MLP neurons of a small language model. Each row is named by its layer, matrix (up: input weights; down: output weights) and neuron, and shows model dimensions 0-159. Each number is 128 + 24 x the weight over its row's rms, rounded and kept within 0 to 255. Numbers have three digits each.
After each neuron's rows, "fires on" lists the tokens most often at its 100 highest values on Wikipedia text that the model never trained on.

L2.up624:151066086144122127115135127118121099105134182143140196135161114112135135130139128137112157161117139105085155144125131130142129122126096122125114089077148115166136147126123133126080127119131105132116143118154136152148148093128095147177161145171128135164093150115077159119157078158103136146100138147163125138112141138136136144148154114151068134096108104128151149141154123146103127130133145118130132108110118138155095124136129121177150056135097109123156152103136137071171120113117114
L2.down624:140137092156102133126107093088091131076163168143120146126126111129108162127085161112118148120165089153095145126133133141125153128112144105102104124059100079155119125145150129144108133103122124106128144154190136175117157110108114128144122142174138111144114152102131103169131137123109153164111141145169132112127102148173150128089100100156083155148128109106142131179130140130123138118128111073139106131113120181104105128133160165138161090146157118108150135117140115096138121130149110
fires on: " cross", " took", " takes", " take", " carri", " horse"

L2.up183:111119143110141115133089103120130133147128120188151109119171139126163131161127154188112139122125124094164123096148147165095121144125150128161170102127151119114111126097119111080136155073137117087090141124132171152125157117125138146127153165088119118170130128109132119154150081108167111128133060128113155164132145142110148133167131148099143104132124139123093177157108112127196088142137126159151142112119121114129094157138107131128116094156117101100140074156124128122114123140132133
L2.down183:128112142127146115153125141134089143117091165148156123098124091174127114108120151145141150112141113137164124162100165158127135119186111122123106146119138153141120164113141124138129116096155138163116114097166125115117154162095158117084104156169126160106129100127109107097133111114126139109101171130116145119127152085134122133106070123143131156117126133137166142131133182149155145107132124130059171112129126147100089049119151115151092120146094141116131133085121137073101138150117145
fires on: ")", " all", " service", " operations", " 3"

L4.up630:135129074152127145114131154132125086215108127153148112105146122113179124154076107139118162135103159111141125148149124138110113144178081118131098142135120125166098117145118145158116123121143124124142090122154127150127156121057110154134123157092103114124122170129125153124155098146119124124110126146145167125157134127131136111080153113108155104079086130134117150149126173141093132112089123135167106107121127156125126144130138090143142125108136117122113144136177110091146173129111186
L4.down630:145110163119135137140093111100113151143084156142174102137138109139098163120147151114115170122155112115120139092138108155122096136095130147145113141140129192108115120081154135113152126120127118077126128098122126133150140128160100167156090159148143155132134086105164099142078124110160186121164160134137141114147161137104123130118111143128158084120115116114146114099122061105057137136146142148154136116128150103172151119108117104126114109088163148149104138092108119122156117138127120
fires on: ".", " that", " |", " to"

L2.up226:140115127148131161135133143130102106068126115100169102148127082108136152156137104106122091131106159154175148116156117099088140145082122126135133167146157126107113117147129119119111125122129073143142122097130170137115153124128119164152089167092109127136144128124153124127130142103119100085102078136128154137154135143092105091151090083123148131131136103085087128135173093147125110145118116138131130089097148192153147151118156145138140170172144143125125115127087075109120143143148147
L2.down226:114157107142104106154101143139107132105170121112133116094100137129114088136156115104160129129117132172140114165085111130170121187117166098127099133113126181115101147106162167123100128112139141124130164104159128135130176128138147095156173130139132075156109086117090167156111121113117158127140147102096106125107139152085148142125134113097060146124098125155150117121130121116142125072151148140159144132138147130153112124131185143139091143151133143148112137114083098131109132106104100
fires on: " on", " g", " ste", " House", " wing", " It"

L2.up518:127087123123157132120128149143113092116152173125139159091143097120123166128106142169123133121130138114130075142170148100134083132142098179117132114097084108082121094135129134161107152115148118136131130131150084132142123149130122126147146091149138128116138136129062123140147171134128129097082153166114109135120135139088078145135133099144103136143097161115147126062183129124158106132108130158138128118103129167085148148118091085121166135172115139138137151153119127166087141128122113
L2.down518:168122140135141108144118114112114112099125148178120136135139119134114137120105150143133126129070162093134108167122113135120143169150094127100141137114086139103153142140085124131114160141103159121092165120144104089140147103133069094137142099083123109153143127144139106085137117115119124153099120165154077154138121163157154137157171154134128157145132138108125160101157139125108142153091132097131165127121185128146134115125095142089204139103086145149104123131130145109078125147134104
fires on: " man", " editor", " what", " author", " reviews", " told"

L2.up616:144071150141160138138124075131144112121132186109120113114144137105105138133130155160157145174160122136133067146128139084150124135128119124143139158146127098106147054140125123109104126112101111103131145127138137123133097119109137135143125148167122166110149138157139123136126129071139085103094101126156097070074165116116138145106122085139134139106098121114132134128100146108147148131165169153136128119130132132135133135117078139086148089126150129176162134145138097128182165116151111
L2.down616:095127125112113085091140146122090154121090070129095123125112140120148105142139128130091093094121146102137142135086135182133137112134142100078107137046167122176118190129081110160145128130140141171120131152125164107111151132134136107101121132097153069171121116085119124135187137154155172116134163121109143117140112154127162110144133139113138134107165132136124113133135145147155115122081138137141113147154140103122144149132135130140099147128140125106128119137131174117088140151144122
fires on: " E", " e", " self", " ne"

L4.up367:165142079100107161129121197095126097129172112104126173108146123128145128138105124166122114113159138140144105105146150095114109150151095110110141151148084123123116106150112100137157108143132122128127171115136093124133150121178104104121172115124118135114115175096122116111103116135140107110147115135146122196073136159099100083168111173119085115115153170167075147136132119110146124117102120136127120158150152163118136145111089109099112138127105129107143134167127163108129110108134138
L4.down367:100100143142130106045100066097130166138103123158118122171119067129102152125123123124139121106146155103141111195146120166117178105098141120143138133118148135148147159092161128136129137131112132150132055127137173102129137127146135137117101161113126135126094103125128127142154148121168171153117127137110178112138121119122137163115125114145162122125124116133127101124123118146092113125145155164118114176121122116135171097134169128153083103094121123128144103102101093165128109132142112
fires on: " North", " Mall", " Premier", "aw", " Northern", "han"

L2.up155:116120163162126105148163147166107150092136145184132122135135151105089147177118098171161112102139152126105107134140129161158139129110153124164152094104144099117126134107137130111176146110112129088112130120135159110168105152138106097137153169126151114131123148112146132094118119127111113153099132135062118114078195096139144148130142117133109117112095122115120162128106122138177091154103143171149163123132123126161097140123127094117153096145121098097155141135139158124136084084110111
L2.down155:136142078126098121192168158150083169112141081125130134144138118181142152130138130126127126126136131130150159106122121135079134124086127142109122095152115084114123127129077091121157151095131099143127150108117149121149163124135105179119097147112155119103135107101170126152080154148125115093134102096139121144189178098096142141108108164085114136148113140158136146166147149138122145162112093105124142126131148130141098161137109111099157129133163129138102130146123096124097097115158140
fires on: "\"", " nomin", " reviews", " Release", " Awards"

L4.up593:142115124099098096183152136146102108089165135123151177105129107106128106166153116144139142140096156140132146114139084153092077121126129138122161116106150157151119073126086124116094120149098109198108149071111079155159111157116100149134133178129130166139082143104126144115125125118115110150142109138129153134136140109135134142132140115129118100105109092122132144157131117100122126141158133120124134099128157105130115125139090118169218128136131137142124113132110132122085167107119105
L4.down593:180141116119114100214130157087135115129158103072173136099136118122123105107126106136109128105144151118134140131127101119113100115134131167143105111081136151140116097116064134145119119125130099145114132097113120159176113144153070158126086161116155145133094113130112106150131106107137106176147140089140178106131131128144117151154118150127153125078152111167136140127138098142139102151094107091161106131153147127099120161130127071135172132154139124142128130118146143133109137131164128
fires on: " =", "st", " first", "=", " second"

L4.up495:142137160134128161176170108140103135114143107102153119133162144144079109131121107131143111109152113173137147170104141181077125114126110150158134086113075129124102162147107099098116109113075141147111088162089135123131138107111111159133131140140140116122155106148120124127149105121109125139155099152127147139112110126124147125119097112110167144134143090166093114140129122157141092198092115141150124101142121193153114107088107131101145111141106115055150131129128138116131123161142121
L4.down495:149114133130095105123144141135137082154125124171148116141135131140131098102110126110078084125159154168149130142123103105105121139126169126176132180171126104156137122116122183121177103134152136107116145095128134086128093129147137113129135180157124111119143138137145126113114129122136125134114139129122150080138153117151120148109120140157103167097117136119158179106059095097151143086128113111120113116080122116109148148108094091141141073131088195137135115111141099138139130148158113
fires on: " (", "\n", "6", "\n\n", ")"

L4.up604:190127143130129134130153135164142138119126132140131130125109129120130102125098107090126157118070092090140155138109155124100120175135156144147128169136153129107122112082112120145134128096124133173116108139152099134125084133101127139117174162082119132085083124143106133093137098093144119137156156089104095078141149174126148144115148104136189107128128102133100117154104151093162137148116099129147132155155140141128134155121167104168120123177151117123132082135102115164124129117121175
L4.down604:120115162143098137145140140100149170138113166111142116160154137108112142139106138151126135142098125139123125096140095086126126084140127103070158148155116175116105131161149122108099088137146127142109157139106080137137142104121154106113107122122168135171127149130136154159149124141111113116181132127123175122103039114098172140095092134116096150113105150103170166122129172095135151141121119124101152148132134136135132099142158151093063135096129133133129103104145149146106128129159124
fires on: "\"", "$", " from", "n", " during", "d"

L2.up198:148089113116136136140129162176158148113177116124123104136153130124115097211177126159130121140130116134141119110128127132111127114112152126104125116126146069123142127157125104094115152111141127101129147113118154114169126120131100102116137158118175115156116127121100205125147142138109126137136124140140117159155126141112084104107077106144135108127105141123118116094160054133151129123120097125111158129088126153155134128170112103072156057120093138144133117093154135140117143146137105
L2.down198:138150135185115123133133065116106102140097153153163146130149127141125141069083136092119110117162142121134126131158096124132148133123120128170123135116135180108116090114118148154135114138099129156110107161134123126102148153115164164160119099141094167117128143130136051132110117127121101118148121120113154110095127089090146130134139135132114131107154081115124161145084182118130108113123172131172081121144126093134127137093105133168120175138155105114155135174107108121128134101129162
fires on: "work", " boat", " vessel", "die", " door", "duct"

L4.up462:164116099131143154156129121128113163126139094137111143109107085135110133129127138128116098147121160168108151103114142115103114160138119147143131127144137121101107112098131135178165129090126071110136155135173131124147108148147135173137141123133156144114113136117156115112153099141081107143098117139133179138102138110129122137139059054154071106079098135125117149138131122147157137148163146156149130128142155082157089141092126121105124106166140080110153094125127091101088150147118113
L4.down462:127119131113164125101110133106117163146152124090079134077100123092115130145174123129129134104127101154100126147093165126138119142098124139139129144143103121143114154146134139115112141115122142129131131137107149121151142100096113118167123115096088169117157150105127166137090124118115099104097145150130092116185111162165063081127112134129122177162127138121096142148133136114144143133102152115126125159114132152126134178107190088126140152158116090158149105186164138085165159115120128
fires on: ","

L4.up542:134110099165089137139095148133118145080128138100154109126124116105095155120144099122135126108172121111141123119132130133125129108147106140174165112138171119137088154120106124128147124118115131160064147115081181134152166161149148132107118143106059140175107120162094156162110106111139135126170063082128139127116127140127147115123125112133145087136096112113117142132113146057138121135143154106130116127143139143140155134124164124165131097153145126125151113144081123130145109159186127
L4.down542:132122141173155154102115123115093185144116158111164118149098139163132080104131138105106118106111121099128147137138141116118082111150086136126112108127190070140151149110141170156106129108129114149153131155137130095104065150090158102124162141125107091119132130096163128088149149153186138119140136162102131109114132144137116111112137126122157106103117140147095165127127132136148145103090122127099119157135123097122124112093104109156153177102141140102151177146170166121128128105129137
fires on: " of", " as", "al", "d", " the"

L4.up551:111089133167101154131186150127106147119107120158146138157146117132138088164145107123139125147135166120105125178157144108091133160148085119092165144143114168147070127097111144131089132114120152121124143118158110137129123106074126139146132151111163123147159124065133141102109137156187100127143141129146165102094127165148132121088120102101154092119148116082084152129114138121133089123151132116137101138130128087143109106127117108084116154116129157122144141110161115158144139137101170
L4.down551:100123162160128086120163105165108127150092136085125135120149138155131141130167082131150147116147131141101109130142141136146105087123127126142150148101155109137155156087119114174138140142132105162134114131121136080144178093094085107113126074151113089078150123144089088120150137090193114128119127112126134080135140109136135174141145127142145148091162121136131111137109117115132193121110114102132131143100132123108088156155150143122158158123139122118124147123079126139188142121128141
fires on: " The", " in", "\n\n", "\n", " Inst", " the"

L4.up202:158117120117116148165183112155122077115117196097128157151144153105096119126142123119148156143147125110119107135131122141102132176142100113111137137101136125089126118071131134096135133135106145138132169118159151123114115176086123084134208149157129121163150130146097158098177074121145137110138117142064132137122144152139115149127126148113152111095090125133118165139091130130141139149124153125119140122130085155093105124160102107123129105150132116123159100142112113106135135089149090
L4.down202:107152155138149127066117135145117126113148113145123082086148147143118085169162141127164117143143139135106126173098139107161122156124121103110093118090104137101113137155116107149135089116148134118147130113166111098111146077115144130172129120100162141134139112132111115060111115083141157124115124143131136139113118190116113143135151160118086135096136146140176124115180115166117092149107130134108126122145117096170128187114136115099111126094106146169128115113154130158173138142126097
fires on: "=", " player", " Language", " (", " footballer"

L2.up49:142137129135149129117150100101078130128141188133133120078160108162148115154124127157157130148130164096134127105142124135137130126108101135129116156093133102144126124147092124084117195098121150077043148107165147137127124136108105125116129146132139105147146095120110147121157107123176058118131129118139176115098164074113160129123116128128147137091123111094150172104102143121165147133171153127125105154140137136152118127163132134140139113114116111137137094124137134072104147144150119
L2.down49:134137143117160101106138123097062129138100129141163086099148106126165094126103108151140122150153112113147132132139144152106120093125113125147108133131147161143167128126127056120130172105135159110106156128179104093138139112097109147082102134158166119117138109108137117122118144107169101136090130118114188105140158129152139116121118140144141117153150092136158113120161135086154136098148143150117141183122107130137180090144124163107122143073139138099125098119099159104124151151107093
fires on: " E", " O", " Da", " Sa", " Ha", "An"

L2.up103:116090111154130178134145149082134148149158140133105153094133131119104112166152099161166121125106112174163121146171131172165112134120144155169152090091123123109135118141143118113123106133092120122112145101145118109150108141158117126118092142090101181145122150146146128156130099142089121106096137146097100102124186107146101144115125090130155140117120142089101085138111152110120107119136140165158147122091148176146108151124159091098174078122117132150101155109123125153155108137123127
L2.down103:130073128183139163157150116096132138153146103159122163082150123127099146165153143154131161127153107145158108172153129125140085141125119139142132103119114128107123141099164118101107113105150106103112141118152143136108146070142157144145080117154125144127087129112132146170069118138103097141125143162109131124122146097133129095136115093122101126117090110136094073163139143101166126153140148095153094135086127193161131111130158153075130147133140115155108144139110110133139111119131122
fires on: " took", " Un", " takes", " ind", " exc", " acc"

L4.up631:145160126075151167142178115120126102120112129137140145129158078097181137127164101112127130100080139097113104144107129119141106122146098133127062117136104144174076087096112131099147139142091090151102122124146116146144102136154124138106154176168132124105127115154133126126119118125135112132142145084107164096097141111138167091120135146138146159141114129143087123134137131111122079152164133111148103140122118186094121137109103145165169108161154132103117123111144122104126111089094132
L4.down631:123096128128123144138124132106097101104138116119118124200129145145136134119126148138119157113173139113166134119129164110112120122107127149131123129145112153112151113102121110086107121098090153162161076137147136109125131130119071114132129092160143165114186123132144183142107102131129113117144164148131169125101091113160113096116154088119080115135115113156118119098136128103130087113154150156115159105175150154133104168115085075155130119099123169163118167091159139132120161141132156
fires on: ",", " (", " is", " that", "."

L4.up243:152104172113107114144140147150151179145120100105120133117150118142142148123118134179122121128117169213142159155137132120093138118109138140114113093147080154137099091116125104145133122134087124131142130120199168148141140132129143097121145118142127092138109106120127136091106142125131093151128103100097095139150097137125072095131113118108122138138137132143058133136110107110119099154093129134144141105073132119158138138123135122120123136094135096053119120157091097165120145132160118
L4.down243:146144109144141134145097144068090104150165138140122134136105124099125084135143096106089103094096111106132165090112122156132119132109128152144149137113153104105154203193149129134127099131114132107108134131124106089128149098150082127126123099105129112103136129115115158127137137099113130105141179142161172131121105124163171148132125158133117107104118137164160146115149143119130131105122097103131116145177149145098124135127135132079101167162073159172131126101160165099111129141110123
fires on: ")", " |"

L2.up33:121157123108122144123129083116110105124139152149151172143121111116152181124119101129113101126147145103107110143121117111116136150080140159097092121151121182123087149133149143130166127135155124171143106127127155118157113118121155102129144120135154140139119123122100071084082131096139086154155110107116152130154104179127105114125141124121152140103116118102154119149147147104169090166103086133189202114104122153156120130125129110101135068108120126116103100154166120098138132120097123
L2.down33:162115119142110125108119112114116123122108138130065124134121181146145102163179161118074136124125099161144096122142128124144127095139159169104158098132119147151186138137092123107129114143108118116133154157088111134083108166143158165093180161173090163113103135089110124112155126141128140142107154119152155103087133123151133142135144125135130106134136112154136140153098119144150153075111091125104098128110119066141118118094125154133105122154161162113132158103113149130130131082137117
fires on: " days", " children", " wife", "self", " Health", " health"

L2.up172:131128092171117107136173130124128152107103128110131129122156145090130139139108130114181138114130135183163102135109109155152110153104109128169160135119154080130106133144127118126147171107122127100124132173118150160131123092137081104169110154158164119131173155142116131106152079130130142123162071068118151139116123135131082118148097087124131114129142127116137149137110097180114125121153141159104125109148136182158116114125105116120138096135114089160124091109128108111144132071160113
L2.down172:136127157106125133099114136155102162133139075158107145110078139098114137092132166143125099173118130183168146107165112147139118097102112102148136120138133080124110071152134121107112143115109097088113138147124157116100149130125119168160131089128177093174145150143112076121139145161146149112117117121102119155073145130175104130137107136109098116122138143144158155151107159139076140143118153143111085140148123149164112143155113092118119118145140130136123104117128155169105096127149113
fires on: " /", " ca", " plate", " gra"

L2.up184:145151151131126107115162099109155118148164149120120159092105085133122130144088121122146119142131154151120129118119142124162100132094128186101107153145101101116138130124142112166113169116132102125132082132125132172114126128130134169137099139159139121102151137075151117184109070079119083130128122110098171160182149150095133120120142110164112102101129143076169107115113111115160088119171110143124152157141122137169126135140110107088154148159123087137117111106130123122112163130110128
L2.down184:100154109144142105129147155122123092092112107072103109122115117104164145140114158116125119146164071116124156125138132115147124178137150141160126112125116115159136146125175092110097121155138124102110094093077122133118113127129112162129148135114167086146143096142117121150114119095149116092116097147122181135130151146152154137144085160117132104154148090112110099124127150102130078143086139168166169162141084129109116138154129126132125158124126093102106140189141135118137143191126136
fires on: " she", " he", " E", " I", " che", " O"

L2.up324:098139107144151165143140149121128163161106112131162137107115087110140107176125089185142122129132156193078119113090092112159108156118109102060104117138131141133120081083142167155135150142150145081140119120120095174161118128167133099158169156149153130098101134133107118123173130140138121090139136148096117128111118137118165129136137143101100105147109127115114141112128094124119118135140163145174100122156115110112126141144108108150149103158117075125129121131130141115176111136117140
L2.down324:131107120121154128164158131118142169129102096121131073075130071130137127133141120154128067144144132097122154157137109145130156190121138148162151146180145135112173172159107159125134151127164107142141122116133105132176097113152125136148129132145120130137132125073119109121143128119175077118132121147083129128091139128105143112116111168135142114110122095153144126072105140114157153114084057116100157110156096115139142128123151091140126136142120131141112125130123158108139104092139126
fires on: ",", "N", " born", " met", "M"

L4.up519:114111136098141095152056116087134118180106128143128146111135127154133143146140121191119134122147109157109132144152124119134132115166120145138111096128089157109097143116121157160165171156118132083107135165123117151163169082108130147119121123122159136116136110043114109126109130103169097120120139113114134143143089142099172078126132116142139149136115083142111152106163096132083102153104127156130130134158098121113136114109094106149143132138135168153101162114131148157151138116142140
L4.down519:129098119119127109080171098115097121098147188124156115119132128133145115178167177105115137137161141098081163096163121157100122120119118143144157140152162083124120097106143092134128136141160130119075120096140150123102086129114181138155143100158107154148154131151125118158115124128142120115100138135078129087106118137133116117105097171150150154144125152110113113115108119149155182077151142072150145133161140139135117109146102170125151110149107135130135107130109126091124127118140158
fires on: "ly", " they", "-", " and", " He"

L4.up594:172093130180105086138111134081112112145144141135136164116148126134155097177089106181093139139113095123167130156123092123111114154135114151140133126131137136120102146112140128134103099100151138082092150142156134116140136132095105132161143178076112102137115139104112151118192073151172114107138130146137142111100117147131123140132147133126176063104117107145124111088146148139127129108141118126151172145135092123123121184112096126112151141166134123115134154099147150145104106136117117
L4.down594:115139087088143125124109145103137129177076075125118124138093108120170165141118130088111115120138110116093192174106140123122143112122110136149132150101126130092145127118127152128126110098147156174140121107165125139125126099155118129131126110152174100069124116148085181167126084149139164153154109144125116139162177119092172135121094114135121111111119152093127158128170164123140129136117156133149138146106107125095145112088138147132109139135163136163132143101114099140084111128103124
fires on: " to", " born", "18", " 15", "born"

L2.up18:161107138150148122147147115139131115128120136143126151138136138157140096144142124174161131120139115134104134144140123150124145152119108132114161100118120163152134147112079113073154151103098134124097171138158157120138104149153109114177168116123127126170147104127128171086165086104110103117153100129069133071107140116126129093137105187113126126117120095142093163129160112106144111177141148094124116147100163125160079120121136131150142111194098100153087105142128161126140123135137106
L2.down18:144112123161118147061147138119135137107149129074128155126154097115154096102134096149164110098116138126110094132181121125146121141168124084090084156129106094123169085135137122133093129140165139124137130158139104095113152123106133113122119107098137130168110131112126113089140141165137115125140166156158104113115126176136144117110121092162138145129154142150140088130189135134103115122120179097112146136159129126106136137179095101131112160098126117071124154114117100187140130130125126
fires on: " (", ")"

L4.up93:129155131150138077124107108097105152159134145129152142124161151125110091163136087111169114189119133121082160114138142103124126143133162163130147121106098102105112098120111100148110186080124149124125090136123123132160123131097105202150122154133139150148129093128149151144167097132164112108145138122147144087139123110102134129114095156097132097125148114114122127051105132135164133129109164101125137120142116125146129128157153148103137154156114142139162130125118096086165144109154176
L4.down93:137126164163116138105124107138125084136105120125121116137137140109137104144141123126093105096177130093139090179101164148147147107112115108126092184083109151087158116159117140133130143122128121123169081102149117121128165147135114136077134124122070167138121111139111108142094178093158126093102111168096148144088135167149139139134106169125131123114180140132091131130106159096157119103115123144124123157165122113105135100112135159137108128135109173142136188141127116130121144102133093
fires on: "e", "a", "u", "he", " N", "we"

L2.up28:160134083139100120153178168137097108159148170138170139105160134100110093167110134121127154142107143131109115115120136153143112130106134107115163128135124072155146105099107125171085121133104153086096100116117103140158140109120113130135107137119110134134133133140149169057120109142120102104189130115138114130141201104119123157137133140104131115120117085115147160124127128156142115140179132148141130095148125097135116149093139106095183104145109143109160081118107120107158123150149107
L2.down28:148124134107126135156089053103149139122146114142190115119123118126126111073112138154117100153124144177115141118139098122128118123104104112136166175137123135115090139137134129119139144074169138128153118142121113138160097120109118152126096115111112132144123131119102090141119138103144134109129182144133156165103127117145172116157147130094143106126166136160133125114153095200120068098100146143124188159086119103142144133163069123139155150123139128106099096126121115130127138153113139
fires on: "=", " at", " for", " For", " Total", " loan"

L2.up66:155095151151133152143108110146145139126201144113150140091135120117129146124144154148124130136106118145125100112167137136094104126145129141096164159120127071114104086148140111121137143119120122145107166133106105130144118137098151160130188109145132157154135160111078145115150105089133128051123137143097129096131154132132123076143117099152131132110110111101138135136088131115125109109151129176120166111122115154122115178125102096090114081186121153115166093114141144131157117118088103
L2.down66:084101136081138118052163112150144098129173129129076123144124124135158111156173153131121134137127088131087120109125116161156153107091127145116100109141109131141124148133140068151140116143129111120086110163131119100115159125127161165126094111108119106114127094102132165151116107111109160134108136144108108138139169155141101146176127099093147144172138110166133066171104167139154125108148155130115160128121111133135133091133153143127063118106141132137135140120120150118124132151165127
fires on: "=", " gold", " red", " decided", " climate"

L4.up639:143115129144172113135121115125094096158146198147144119110128133088095105144132119145128131099114117104097089123158080117129152132153132127105172127138153072132132111135119080137165166133136135128145097148124175146127155106081129144162174145100122187102097167106147129135146129114134115105124141140121115103096132096109171087130138175118128136135128081140078155141091089102140091134140165111135136128150135125118138164115110131143127136123085118144096139127173138140119129090098146
L4.down639:100116128121130144087100162154079120124154107106109126132116152132133095144120113113069145093130133167139168133118132133129112125171101155154067132092100132132097145114119108120097129097144119116096141112145136118116138136188174115144095127136190130146112091141101095138115145134087141132142125153162105123138126180129120153140132099168110131130159073124139152134186153119116127127115131126155125145162140141136101071099142146139127095147144135099156140120064174108116126143126147
fires on: "–", " War", "-", ".", "W"

L2.up347:171140117091138165149148149127172119141158125093137101119139108082108107108131103130112153160105114131127146101126097122143117099177130132109138150093161139170132111133142141101106151150150169102116110145121112179169122161141126166126190157106117171136133120129104110106188146108095164102126128125079133151114148083129136119151139125128121112149086103156152134157096100113103099137143120132131129107109096130086134147096112124147113122184100107128101157123162150164153160104123137
L2.down347:103114131120117136131081141098100137114135143175134100107127107133145146172175078121153154136186143099104125135115106132143134127107103156135120101142133117097127172158163145122136132098101117103140103107157153143131127101095123081152103115137172130123138117144148124132092129117172135191122112130113177109107146136116111125118128132105155171089137097110124115149150116130156183142131169092139144122142138131130133088111084113134094118076119143152085098179139095103160164129142110
fires on: " /", "=", " =", " feature", " Score", " use"

L2.up563:131130132111105132126144144107154112107116127133136145141166118125126134122130112139156115132115163151106127116148144155111113115143090148103097117132183153120133137123138098136156133094161154092112152153162134181150119121129140149149144151102181102162131125105114114077158127151178126148173138140093125147116105158115154086176139155140130125133098073146075159135111115101105086134132122127155141098078105095075136153159110134105114076123100115077149080139138126104141106152144120
L2.down563:123121115151156127205103094116117147113144133133131113120118123120164057148086116152121108149147127161165147124072159183166101138104134113127104136147101133120164138106157164090097103152133150120117131114082155112127123123096117166105062086132114124122109078139124089149116142118128124102112137139165150128145154136156129148142126146116128117110125103131141161136091113161105126123127105078134175151109135157163111170127133151122134137088132155147106150133153117144149136098099134
fires on: "\n", " Time", ")", " 12", " 4", " composition"

L4.up377:123134159151114125140125125110091142108149177072123150104101115139104123159159116125086135125103116155123145121166148115120055149140118163126106129136170079126099157135135068221119117113106147173155104135117105171152178087105125147186116113129152143101090129125126113116133099086124135135103139167101171124119099161123132140123098123122147099084142130125143111138137144085137132163144111108131137137119116134151141133131125112096135148145139116119160139115122131141133153149136127
L4.down377:142122134147137119110146129148160097122137100139113128101124131114129174142089134136118161090128116153101125120174102125169139144176139121133151100096109139082102142060130125141134109084145097162088161179113160119114142108135144111140116161111174109122115123116064076116113157140088128138140108083133121078148101161181123126149135127094102104154151095129153119084144117141123141118110145123180128127150119109135142106135135139079130109148136160148137130163147120152164127143113137
fires on: "-", "0", "00", "2", "s"

L2.up166:127135125128148144137117144129153118059127135084142140100111089143165105136132126208122099101121172156143094126154122091110094092149123154116144113120109108129120097115117139111117115086130122158134145094129097155161147180122126127103162122109145135096117106158076115100140117122116138077142138175129148166123131141107107102130145142178142101130125115091148109130169128074150102149120137176161143110116147162129106162146115107135138113153090114118153160135133153148128172120102133
L2.down166:147129112155126104192107150141117086113128118065130148096127101137147130127139135159146107128120125168135112136143134109123100105150133153103120135142130081102124126115090125118146166105147115156125151126165121149159119143124026132120101140122128154133111128152071138117134105109130145147132163163113114140112112118103144111128156138148157071127121070109132160162171108135145090153109127150185101131129127167128122134130142068132156109151087093128123140111147127135118150096124136
fires on: " born", " both", " father", " married", "born", " founded"

L4.up139:171162127143178157138176142129124127099158146099168148055128114117109129149161126137131122167105163137130107109144105118128121165159111138090134144113111147117135153150104113112095135157056148123118160122106161139143136130126090108118128127166130138108142132138110136136185124135105117108119135118121138131109108072107140107098082107072085140097152134132127147144106121113128081100155127110142128110143129172128130159164176128170126154164127125124117090175144136095123147143145130
L4.down139:120093166130116126125089141137165145120116119129133121181159150153131131103124095139110120089145127127132148132127138131104131154116158135118128143120142137173177101065107140128167148134133112124137074120136103157094126139107106117114118128097139065103120119113138141080080098134142130159149123130111088115146149145119079145164144148185181132136082099148135121095153137154134128190125177150144129112105140099165145111105149126159150128137122143120122132101085078138138120101157137
fires on: "N", "S", "NS", "D", "000"

L4.up199:130129103136119128141115143136146127117175139112136135149114115079140083146162088136157128158059126124120119165135076139104133148174161164107133112112141136117087110159090148116106137124132105113108126143142139165132108146096072139133089138100153149186103141120165134110176123117139105115140137107135121071136146128120105116109127145159173119126110096105141131171142097124134085155157117107168104138093173115108098168111133084131119131162124134128163146107140133140120169113123154
L4.down199:190115107115104122215127142128111134102134169101164158122091127101124077140114104123128140132079144141147156094127126134089099159150129119122161122139126141111129072096107153102138107142116126126113172139172142176156117133088124130122164144109110133128159150107124168119159102076154099160178125126111130144112134123084138132134096135152132140097085108109122148124126129104146097155169135108148136097098169125123125139153114099094157121153135139110145123096129109114115149137142128
fires on: "–", "Re"

L4.up354:165109154122104159122170153141153096116136147073158121123120100097138130122174078111092146119113151125152111119141177094127105135137109135123116152176149133122094143123129156084083120102122117098113093110118169167153111176117139124116176124118136159108113129139126105132112125108159091119150140100113164135118182133111110141125109115111135126110149117119096137087097106110167101163160118107133129109096152136169135153154166089149140126144157105125130137153060099149105126147114132
L4.down354:130095117130088136142141122145134152112144134132120158114132112097141105124120152152122116150101152128081159113103108092075105082138102102141125179159135131160156141149143102140068128116093142147166116111132131131087159170143103129110146125123096141115139128158117140154106132141108119153110112117094108114136125134135166112128154093158142127074129140176153114136098107127146121126135145114137164064120175116110126164128142183123107183164121166143083098168116116105153164105129136
fires on: " the", "al", "l", " in", " for"